Part of a small language model's weights: normalized queries and keys.
MLP neurons of a small language model. Each row is named by its layer, matrix (gate and up: input weights) and neuron, and shows model dimensions 32-223. Each number is 500 + 25 x the weight over its row's rms, rounded and kept within 0 to 999. Numbers have three digits each. A neuron's up and down rows have the sign that makes its largest values positive.
A block is one neuron, or neurons of one layer that tend to fire together. After each block is what it responds to, as a language model described it from the Wikipedia text at the highest values.

L14.gate21:511506556488467491528496537503512462494465504480508462501489504464478502534526464474482504465474507517509476497486490508508531518501509484491493473465469478494517503509488507473435517499471446483496495532497493540519487526454497549548536534506507475471496489524520493470527498529482477511472533512504485486491491571471442486509509544508517494456492535475499494421504453467542517498522524494509532524506530498532516479459469502526506485484496480465500504497512512481483531483518511502493525501475473516500550497486514529490498494516452524473470514478487514553494508482505495530
L14.up21:500498532538513506526476515479530469494483491508468505531466520467503493512520521492531477484502515525480482528477523531509453516504468523482492490508500490455496465467537473480514468484504492556477513471515444493479484501462516499488540531508518525527506528512539468532510492519506491488523529518509508513527548532440492502522458486496435513480478486506507513487468495491496495534513504458481478492516520481445499500489491491523518539519532458489516479498507486544505506494460491509509490550502548530520513496467548450509528487497476512524555509457546511494526522507497495459
L14.gate137:517528527468480498481542516538556487525504481518491483557464492474461480476453520457476508509475500515522505541545505524540520514464481524497508530460496528475538518459511489516523473514526524477472487514494477444556511530497500513530497499491456479509513455529493512515511517507505499490521517514492483481500479501495464501474505531464530527508520528487509510539518511524527474498541512514509501501533501516523526550498523492495509448526533503505499529507520484456536492489480524463482485518472507516484488472477516529497503511505532493466526494523423523501439527495513505503
L14.up137:520489467518486448512478502489501508501488517529552435494484525479441497534500481507517494473471494517572530537486511519462461455474481497505470505494517481478553506509480467519530513483459521505516486519453505462492485543518501510525498471508507511489537523543536472497536483495480495527552503556498503486474473527493508489486510502544510536459505458488480482520526492539518453468525512529485526455519462537543538519535518503464479498466490488516497510485538490484506548509508462483509509484507474444500488465505507503504508522496509495492509480506518519522497476506531452492
L14.gate168:496478531474528513509521511459524493480452499492516513511480477510511530499479531479501460471543525494493514512471498507517493541536539508506473481478495492510525538513483465517520499494474526545518497456492517491512522595499505483468474526517520498531482480516443467507445514487447508491482469515479511484497505484488528473528488478460503482491511498506471557458530501536521465488475475522494472422515453503557455502484480491493529494526444510531501509482524495509512515475516502498500508526516496507455519507500486555503498463514497530534470494500469494465481496518526520507
L14.up168:483494469488536513507538529498484542482494540487445491515504502465487527521482520508524510498498509501457464506487530491526531475538478555528520501508526517513544513504502514450510519469505526554478510511499505523524476538498557473521522499523511484518516494494501501495454501525494478481463493508526503534483558486485502507518521429536479503484486490460490517486558501486482508527496528553542453465546462507475501484483503497469498524499515529492488497494530477493485510507507489462482475473469481478511515527513473500496509470492483528462483494499497544529500549544568486526
L14.gate298:507497490492519473543501528491500458455485485511503542497466527484480485482525492486450496425517518479481489497496515481519498516489496443504481476478512500492464541500508491449486502518467488527491465554491537536534509526471522473512545506498535448508438499444492475450513494492519531556524510501450484485482494483474525505537484491500496498442473491494457493519477478454485507491498497531492523488480492511494521489519486496526496485526477508485469539510538462516446540541512519479478500502488510510541491499492508486516491513471451452532502468522504514553472498498512499529
L14.up298:463541515507436493461501493543476479489538543490506517530521539482521500508509470510525476559479497473500489504487530504478511484472501492503477504465502509498478497507534463478494559494550488497506507485446500535493487501482502547502474503536505532501530488486511501487569504517482538498533503524482514508463460493444471555457511506549454509503533519511502510526524544496481455513448531479502518490502524511501454536466510456513509502524529502500505519513522521490491520527496496505563501516488540512484473472491476458489499527507519461517511548533483485513476501467507508503
L14.gate388:499489477502487521501491527488492449455489493479494502501477534494423494509529508519526508498491510545522512529501493544513520432500523521469476545447494505480546501508473460483460521473482517489511519496522506486519464530467502509519451504499524511529497513519532457504479524448498498477497514503497465523517489503507542507456483490512515522455426549472463463480517500509484475432460501538475493485534492499500477484532511490500547500491503532520515462506541480487507486462478516487516527484511544483473506499528463499491506483506536512530472512502471492508499502507531484438
L14.up388:492561525503492497479479536542498481517534529476502452509514492527503475528541502540511464474517491523500475479475553539505543492529486490479529501498462536521478471541489466471523496484489497496514500485542504534501529517521475490518502481483527474480509490490534521505544477500432517507472506542535462526455546524503510529516517508520475500527478452488562500541505535503493493497498496488484507516541493512476520498514504462533477492488527515507484490487559540501510514516505501501470486525477489482543516478513490461493468504516507538519483529539449517558463506492487521534
L14.gate411:477515519517507488483500553473527517518504478491541535504466554507512479438516512552459494532480491497507518504511494486473516451532548511502483536520510508500509503476504485493526483503527518519494530516463479531517519519460493485482486498485514502504555452544461472475505453530498522487480530492459473483498454499481501484458507515500490473490495490504516559492516510473483430480457473509490517506492538490509474529537501491512479562533506477499456488521514497500470492530533513503534498491509459485504449499502559517462499528531511489500519504498499510523516513524543547476
L14.up411:442556499477508506518506522454472467496506464520532487530492501537502551498481464492533508496433487476529533504518485499457524467503421481517524501495496514512543467504496487510482520504492517478527504496489465511498545487511533514493491510482473469527497506494518446549534511499531539485521486505465508511475516464523545519520518544547478574477516559509491509552522528491490496538453544509540490504502488536504537506518511508459472490493487535557466501484500473503503507504510504493484485555524535480517498463482527482528520534488536489506497509506491475525516484528520522544
L14.gate652:500526541542463533510486506463522445482500504479500538529483510487461519507491548507533494504527522501531482513484482472475523464518541462507464459442510507441459473476545513515487506470482538519496479517476502516511518500495502497492471486496526517484500489505544492528523505490460495484540492461517518528490513490446440431518516459478530487487494493472491532511534458525489470497485532497504480466474521550506470486539563513482550512547508510451512516488486492523490497481517487512523490497508484500489517507484496473517497508463519522525503500456527507501502500505483505450
L14.up652:509462518503506520472509485471527486518478548467567508527495541468512500512513534494525465498542474478484516505477508507449501510486460493465545499514495485522532501464500504480541549483529565521476491532525509533527479536539532489504517530527520514501496489456503492464560512538474497511488540515531487493508494510488511509514506504521436502514507542522478483500520459520514503494515462462516512502544498528512537516461512499473494508494527522489510508495510568483501480483465567547508499501506500507500547517488478526482508512461463538518521476486501517487514491518532492444
L14.gate653:524528520455468513461515511525501491464525466506509465506551532540527447507562501519470466440474521494498461494502500498471489467498531541522520496489462500522502512482486525515541495453503491510504533475517467516500506486509507431508497514465497514486499510468522480468503512469492475478494490519523507504510495480509480485486520515488532471425522470498402478468537531498510511480497521520502510524537482493523530487536517514509438516454527490486515526495541492498512521537518496529479532525522504528512470468523561527525510495497486534495490509506505491542513530476483487493
L14.up653:450485514497490488490481480478484532486509488513499470489478525442497536521476518471499459490475491524494484504559516521510480499535495508534482503518513499481482477515460478473531556533488507510506507536492490493509513494470495492509520501524469528512453464476508496480548493501463471524502526517501451484531522546450505505488536497489519525474494440499490481544522489504476534577485480486524497515476555513521505555507464475469533519532485497464511526482542463550524434507484500501506520510514523519492553512485493533482527511477496526502524495487508547497486522494448528503
Description: Indefinite article "a"

L5.gate22:499549490478525549485444542531466448517523460495479498549500487474482500447511490507498521468552514534507529479525512481488535507487491502529501498509499479496538494484479488502500491515497458477549470521521518477487544509482501512499494554494495523485490481494497541448501539517490501510453540497497520497488508500488537521517493456468538500497475470525473482502505504526501492496545483529476558506474515510475478523491526494560520503519499474440532487533521522498488508488491488472527510536506483478496502495526489511532500538509462524495536519509481525467549542496500509458
L5.up22:539509472542484517462467538519500528495502528482511474516460496479495535506521526506502510470541454528503503505491511491461549526518493537506464505497503497502511510514510501453489519503504500496537482478529484473507507465506506527535466510501508449509452502517460523492475455523455495473497533458481483477471484513457474531476490487506475524512480512495480467511486482469519523497494511442536531555470437475489475524474484520518487525517492523513552547480517523519505471496504465535469507495498448456482460506519495522524497496502493488522524509509530534523503492505533494469
L5.gate359:526540519470507478521517496498509529504495458485527489529423484505529500505545514480556494493455511458524541513504504519491567468521502495472480515519506518523525505452512525449502469547511517509542518510511504472484489500462513535511501521470488453483506512512524507462514525535486500498495509520523491480479503500514483538538501535463521481466492515499478509533530523492472536454510490484474512460482451504529499506423484479475505518485522509488517509517515572469465490523479492474547510497487458547535519524540473532519510518506485503505484518510462485514503486485537490498
L5.up359:506533493450534506495492504527522490490474502482468492535466507484525504511501509494536504531468473462470513504489491486541534522526531524517463486528493525549501461475477505480482462514501528487486511531484519490460489537510484543465484547496517522521471497451484474475537495492449454491460532514465519510479527523501450522520515514507518545522486477479517506488507526463450513440488483507503503464458432505537532472448504479481538511501502532513467510526497478508492494530527525453489508461466512473486550520553512517472482478469464484489508492497505524491487496512502473458
Description: Indefinite article before nouns

L8.gate432:542461490480473513503510492475505530426501468528477494498478494531487515498518511554462518481506500490529496510446536513537523453467465486483525514474511523555525503504493500484509529506504468515503516493533525514496504518537491531488490499523492490499482467509490481512487453495488468517533518533531471549490486504497443462489502525485525532501493455460456512527477473511492475499466490510496488507466519522472481514520522554480528469490460535506477482446489473505535481487537504481488491543551467495533512463536546523494532475528482493472502462530514532549513496485480513503
L8.up432:544509462523489511544508490490573461516477511504463515467518518510479498496531556477455526495499458483518493487488507499476493564502503502461479519484494503506508503464460560492504484478575492474461425510472507518491530512484534500489557506528505525525517478506506495473493514504480507499494496513557531494493504527507515462504490485506492499497554446488459501501439503487547519473528468488507539481514520474536496517511507531534517520532502487471505498513508500505500490510456467473499553456454515522503498506520525506500500480531509473466463526466484493520477486518529500512
L8.gate476:530501477469526482498490485497526461464473464493504505514472500509507524509476475500465540524513480496482518524477493495519531521506510500496520492525483547516526509502439503482528484530467438503515492542517472523526518540488497507498479479552515507517492511474554527513527489462557480525496476540493498503504507498518515442507449492480504517448486507507479501479509485523519519495484473485540473471453492514554545488516455533517521450506493480504486520497513532474499514507467458480514512510478480548510578479500464487517493527474498529478523486460475459487493536504494480503
L8.up476:485482488446499499535480502477496494453509527486535494482526471488497545478504485512471503494559500530441492515470515508525512492518480555512474486466499492495501489485490523511549495524536449514507520498530478523475511484504462516521505534513511521494535528470480459486467456560486508569486481466468499530497513485537482523500454504492551495501512501502426463448524496498483476447454500522494481503479482511517482517520541483512514502504507478492494489517507503463485527501496440480511505505503497453518510528494468514514497465503471477494538504454492539504518497446495483517
L8.gate482:488523519529516514502493534498483504491494549474494470469517532510471513543552480500469491526516536529520536485525541503480524464539501493498503472439475505492535517488498541551495516501521473480502494553526487464481554554486469508529473516482513496483527486516474454474512492506522534500481530506514458468502477520469489470497493525496482501484494494458485487562502487472500522503520475501466533502487503484494488541462489466514521495492495543469502548467497453503517524486491499496503537531466520506546524502532478501471538453504479492521569470503504504503451542520514517524
L8.up482:545518533536486507477497534500491493494479527478507497501528489502463510479569506501440503487488477513527489495497529580540535508501479480497520527504504532478477497452493523500540549537532456499489456528547494537494497506513501527542497495517469505496443483493508519530496524513455529504483478503550489479528496548532525509491483508454493504472474517510469462487521503477527481483466458529478494504465524491520540518512544522474516504504497498487470515479499513538531495503501463489488506499527444537525507529474493519479494496515474490475535523506522524531529505489514471483
L8.gate685:478525441513517499508474517501559493483470483479473486465461529517457536477527479518454486555516475499466540534507459518517504525498479476507493504455485525451494465490522479471507415526499452486488481507499530512509510529495509529529521510498510487470535495467465519504481475503543503520472505506491503494480511486472492487519475494515508544527505496497483511494528494529474509521523507533487551470479504538543495542554526490497515498514470516522543491508502493531505504552471500495474499501453456475512575454519492483512476513528478522511512490484505498498475522498490494471
L8.up685:489485492502477506529510518505507511521450515527468501487513454480502508494509495498473523472488462460515488527452519484503516482467515483482475512516493472513467466461481469506523510481520466482524500488526495486513510533490497510504514512514509494489534550539509497494519532509561463497513488517513484451504499528543514519453519541485444536516442487494451502488453502474525497507517449506492503490475498529486536494486495503493517470540509513524453482478476503456503448510542490471480466520490483511470511501507499488490474508531509520472510496484477536482473490445504528524
Description: Name particles inside words

L5.gate381:508493509492512468484539512487527503511467520530506519493475493497474496494457478491525478512470547486514539474501500467528553495494463489496492494528490507498523467519488528479500502530506467535467545449528533454528499463505539481540533521522500499447496521531450494516487527515526494459538497466493513464492462473572504520506457561514467503487499511524493496515508518507508514483518528482532442500486464512503460495488499499488491492488465494530466537478444514510503487504484502459486540518501554464503523522500477534511514506532480477477487508451493520495463522532551499482
L5.up381:467530492520471497512529468478489456498493500466487515549454458467517457513427504500495491520522525468489459527521490548475506460500499467488490513534504504518533529501507486493533528473496503497465516517510439524510458548442535514499464502505484498566509492504470493497513496479480501511470506486526505508485521476472514498525483493483499504484467458475522463466483485479519497519503489531509519488544493462513476488480499505501513489483486494521486480511529499489501515467536517564499488526453532520518491520546486458499464477504530483499479520518476528500498512457476528520
L5.gate425:473464479527455488496498498473494464484485503502458473517511502474479418531488495469517510501501546516488481470503468486511523512473474516522520520471501520484533494484507499511515520500506538484514499456459438536514517519468464531513514521524477491470532518500475575511491496525482507492562521506517503482502504519454493507442525519493502512505527510510467486461496510496492486504505456495522541521497447494530456474505513503490528536494487496470485501485492538481517534485471518514512472514498511493488482478482474463473510531508497512475472526505553518437454478499496583520
L5.up425:501515518496495497511494498483476481537452470480491490487484508489505482533472484499526518501511467492525508504510502534485534500483446471481528486501512487489516503457496533461518499552523494472443565514492515529482456502518521537475501473503535443515495488543494509474510514465497497521486526501479560488493489470508511456507497522501455523513475492512471510522516513514439535504469496542502476505507503497488511500466458513528485520513486500512527508532554514538490454451509523469490467530456502490516516501450494495555489439546538482523493546496459513467493467486565460478
Description: Table row end pipes

L8.gate405:473539500568535492506488544512510439492567543487529486478485489478460474484490498516467477515466491502476506483493540468514582515524484497491499522536516530510466472501476516496463505514490501497486508495531490496489512474515508542534524528484506485504537500533549450516490527510540491518501517545510487495524447512466502557469503475513492517506487543517504471451465484478511489503470510529475520545472513486480522505496508507525490476491486514512501513494479551492471474527533522565480492542510507531478469480521493504530464484518498493482493490485481499504491501475525472436
L8.up405:443494498484477466485528511503466477469513495503514472486463526501504506512485463475521518515482516468499472549494495516499471503480491469564501532534535521515465505521516508475498530516482481510493521490501495509522527503552449509488550504539482513493515512492489497512489466508534534521515500503513497523527496528483468497476518524520473487462458491468487470528503499433486484497445529524465493500509508528527514463512486460558505509520507504496509496453498499511460486503522487507480526476494524519512466541475506508518498477490508510470436498502495515481515522507449497501
L8.gate682:471478545473520512471474509517520469502515519501534479492546533527495486523481474492493490510453492487513499527527503491500492509474496506527517548444480483507507535503505493444514472479469546510509519469464513527531494527547465483475532516479527531435476474496480522512474540469474513490509479493576513439496507553452520508479431503488467446509513519503505511495489466488494489500487525509515521478485509469499509438480477504512520466497495478490471485520491484520475561491529506482498542477486496510519470546504494503499529505534537511531485515533507500498538553513530470548
L8.up682:476458491510540533466541535525518504513531512497505473495468488496461498546496493459492500528519513472541483515496502490515470513458460535532520519497512463544504490494529542470516452478507471508497483467487478538531471523530463500543495505497455516478510477484501510529465552513479457533547469493504497497470461504508536521489483489463486484515471501490514499427497502526490493481477465499508518485503494510489495482498536497464445540490475502503477534486472441514567504491466496562502478544490484488499487519471500508512478441507504486475473499503487505520537487477485508488
L8.gate806:502479538534510478518480505486517480499514479454491495463490459529469524501470474478518540510505494484511495511505495498516509518477504492475483479485454511522498470485479504483498480567511465482530465484513475477489443471468506457475533520475508509520521498495484499494490560544489571478485514470506525489529471477476505509473450535485509501475500533437510542446508457545505522467517499506503533503506524509499499482489529506518504505491516495541513471465526492535472501512486494535469525497472515486464514516517526489546513482485527481480472538481489449489421515504488493477
L8.up806:497498579496491511507542513527492508494498441463482466506478492479528526472470522475478514502524497451509497510467518546500534499524498504470476471497528481476489445511552482457495508506493540518499507506509499521497488482541475515475503504514470492548493540545461520551472515494537562505497511489484539499519479509495485543494511530518490510527538488524476471541499490554462513503526479515512514515503544505517497504528465499511501481490520528505507505477522524494529493522502567491572519486500489489500510504544459453500455515521511517487501528495486531468514505530484550548
L8.gate887:518508526529474511460526541459504486526497498449497519484455490500513511539509469467504531493477480539479509547478503499465493493475505496513505483508552517484511497463523524481468452478503495483516491495529483507475520507451507503453512515500533528494528505495458474504520490524499495467489519480521473465467531507480521549474419562534490464479482503492469450478498425494472462517537540455516516478520466515483549458512492518488517506462497501515474540500542468522491489510516524545505494508481506536475490501536508497510527510511514513474490490501476480544502518499499475499
L8.up887:510486509490503473479515503532477501483467514469528522504499497480518502501496461455477535557548490545457558487497527472461502526490500447478536488545493514516483526519493516504530506503515512509490484476531480536515517487477524486513487519480511467500491492485486492501498491504520517459499504479537514484526482491459495559468505529527474432505510525504522480456483427455496522474513517501501546501489511510501496451483502517463501514525527479467497481474549457524462463496465508524487490473466468508493454481519525491491456511506478519509443487482513471499490503480529494506
Description: Table row-end pipes

L14.gate108:479507512525540476499547464518470525522525534532516483477568505455479513491508512499492508536491493495504482472513489495489493519504465463467504447541494507475450533464506497486513531535476525527492486497542496513485530515485531476500482531455515521499494497472546529463503502539445544511520473491521505490536522505456542508493491498473502465497528507500501509524487518439457510506506533501550497469512544490522451488492525542488508519513466496501528510503491492487516474452508465548503488482478521523546495484488479517477508487497508504532539529479466478526468505559465546485
L14.up108:516461513482469530517512434461506489525563536486531488476454514499509534500545482464461463500466487471504478494473470509476547432486494448519474486470507539532487515485464502524495490506511456523462501498487505512502453470472532513465461490494510460491504530455501515503507459494472465490498492488514450492511510495533474526525521474513475477502531503508522514493476526525500505496551504503490550451498508495496487512538470481541484499506503492504494512516484473503500492530489529484483500528470508505482497493453556487440506533471515497520543505492498545505475499497513510482
L14.gate179:500486524484507482454518508531525481516482482494474534464467536508479462522471529479458559489480535498505537515500491516500485515489507499535518476495510510486558501513506498500482506479520472525478495495505510474491487503507459474509509508498464488461469495455526534492463525462532527534487500482523480458458485484491552497493515504487514527471466458483468444525504459531502429513536504481517528510486470465511494496476489472497436493520474476501507520494471495531475523502539494527490507500535514447489497464510459521497483495554529498515508526494541495508442501505463496495
L14.up179:464492511472466507505521451479511470502485502480474501517505502526477479510507505474452509524438485485496548499508507519468539520495481496494511518483537495471476498522475489455487531520525462532487483532499520476544515455478521500506478492502539498494457488446504519512550481496490463487530489509491475505526542446509485483537469537507493520480529489503512485507482461497503475500492514527545450503511508486465521473501494466490518496530504548466494441494490493522549584492471491505503512469518513505464530494486472477469511490529503499483427539528499527500469481507524508547
L14.gate262:457517496484472471449510508527481528517513480495505491481519468514519517480472484487485488490475476477479521482501500499523518480507500457486505530533465505509502525523444516457518498477478450465487481514505481500497474484459488504485513473488505490484490505514533516507487486500502523506494498458467491523459493515521486491434497489506523515440483521503499458529550531507461479543493528493489522536489495513478515471482534474527502475517511493506560464477494516538515521552522504478516491491506500490489488504485466482548524519558535502481543541503531491504484460544531556553
L14.up262:502486476475519486481485548481466510492512506489470507498502502533509494469508495512480521463505464491468497492481494511488516502481479537493530437494490509496463486516476522505526536535479484527509496465511476536505529472510486543519498505460511512443496526525470487494464509492550482499521497507488530477540487526490493528448463503501502492463495467503445496493490522570501506490486538487502489520462493499493513489486491468533523479534486519448463478520498463478468504501482523525529507493538486507491551479532514550474521520515544517474465504490510501450536519536453487496
L14.gate398:488493494526487458497507520488537523520530506538479509522489474530483488504519500450555513516497433496481462497538499451532480489497532468475503493469499506545519503544465489491480526511448501526469543519504515483495498493503463479525486494472508488509445499480493493467494537516496503521536482526493517509504494534514528484557493492530525536510512529520481513477490502527479491518528509517485470500455451469517490506502481539476535488460518477472529450533507517568521496512527498510531544545496524481498540510476512499493537552501496502492462510500510464498496482486481484500
L14.up398:496516483520494555456436540463496498437491523489486491493483513519570466524463524522505517531529472496491464497499512519485445487513504506493486511487539511517490503494521471447482469498461526515476512501474531522494481509507512465563490525479469538495536503456509520461489501488513502474493558535530501483487504546430534535524494533503526524499447502517496521502517490510495476494519527473495491471507494463490481522488503531470458482457501487499452473469509474498512481512451499491476497519504506527512539488466482469478497489485489462478488498491512500551505535446513531526
L14.gate567:471471532535488509459494490513503488491467483466501489476477491534439442495526516503497496511525512476461516520479464494546523489516486497533470537525480486477522485484493501493488486470525479505472459515480478478534498543465440492542479531506543493512508521495482549454507500492508507502496450479505529501513492510528449521519467469494529490511528484501510465504537501461505531482536478472540489498557510478473505495506529529512453508500481457503540482474521492482499504493494482493533506538490448520499519510486501493507458510461464486485469511434499509460458466490504472560
L14.up567:486519514451521455517500453538453506504505516522480486474449513526506501514536518498502513500494510479460516511470478489499519495476500494491520471495523482520571456481483516460480503497441512504466520417496491488488511475486517507479492489487460507505545504458542500525500525453503446499501449525492509474521534520552528558508483494501470485503467520470453513479496519506506490509507517502483484531468540516499505489521523503512503443498506533492464489512496493565518557523513492521486516512505497469542513464529501534482486494544542517488534506515501525470505487473471464462
L14.gate670:503529519450531493465512483503503478520496485456488520498502453462500450493541511474454518496525503512520506518486517455493547510494507475472518466530519508476498491511464498502494504488481542498473515498521503484536490510499523463560499501472491543507517502469500537458518525493546519453464503545513510463482492501513535494500527499487507551539489510478494498467487488481538530553546525504503524467487480517488502514437480517528539505525519509451534531475515534502463527511530529494522507498512544452497506479511536498457526539498490508487557498530549521509520509499528482503
L14.up670:519498523464497524509495498546530514502472508501512524487487492501502473467533533472480558488455496554488504503542520463508510526476521482513449478535514515473519506452522490482486502469499543472525493508485495451509481508464498539454514538490519483507492496551522495504532501523452514494536481499517494529456513479475469480466530519514506489499440507495517530479515494506512499550517515528481494505529469463464527548500504494504489485525501478482509540469471520488504495510500461510552519496492524504519502521508503521498554544501542483503491543524451500506466550535490552486
L14.gate746:519486506494488464490483478485488510496462443460490470501471491522531486532531496467486506499500494509527485494516491468475488518478561485509495533471488493495514482501563514512484491531453537462498485462507477460457485511487473511542477482479503507540515512494510509510500493446481505507484429468487499506482565453481489447484525485523482519488485506490497492470485488507494488522476500524520505514487528497542499536455474490522469512490467482532541499463477488517492529473516539532526493515458507484472502437529553519470514501517519498499513524502497451495528549476500531497
L14.up746:512497526540482527488465533528466544501513459501513466459518442488533517466473496509485539489509462512442488468481495485497523508512497548514506502495481491522504469492483534508460484498505522496493502505496541456508512509487454525516474501510480463499509486469464539491532492476532520512511472474497512498475514506481461498494481494498485527499492494535497517480496509475455520462495518482509494493481488531505529492547501461514488486497621521483485504517495516542476492482476509500484524511506503472514451514485528510505506521470529523509469501469526505527512461496529494538
L14.gate769:502475509494497490492501513496526492512537505500503513478455497510466450488525540486489538459552454516533492490551519495490501538558517496504501482483510482502540493504476509470504478500481530492508497466494495513422484499546478487503513512514485544453516502489482509515502524491467517488463470495473536497498484506472543501441494484492475524495505508484475506513516475523445503462492492473492541510494479515490500520508484491467505516526500463508510559527499486514496499495514500485476484474531518527448468550500457521483502467526502529506524554486520492494505495472480506498
L14.up769:519516498488482478521477491520560512506486511488480490498509484492481509545545463457501430519484486506489477537520535515512507519485518490535483466547541540493526488473480518522479484486508492513493523508488507519500510469515501497479458544502556492490548454476523479508494494503493530514510491533518517497482504491504544528516509490487493500506553510472475492485518509509496472492547481507539457468518489504531498484488487494526446470542506471508502540516488501502453528484472473564526534500508512547483495431541489506535481509524517483469544505469500526512534536526525516466
Description: Row ends and pre-year prepositions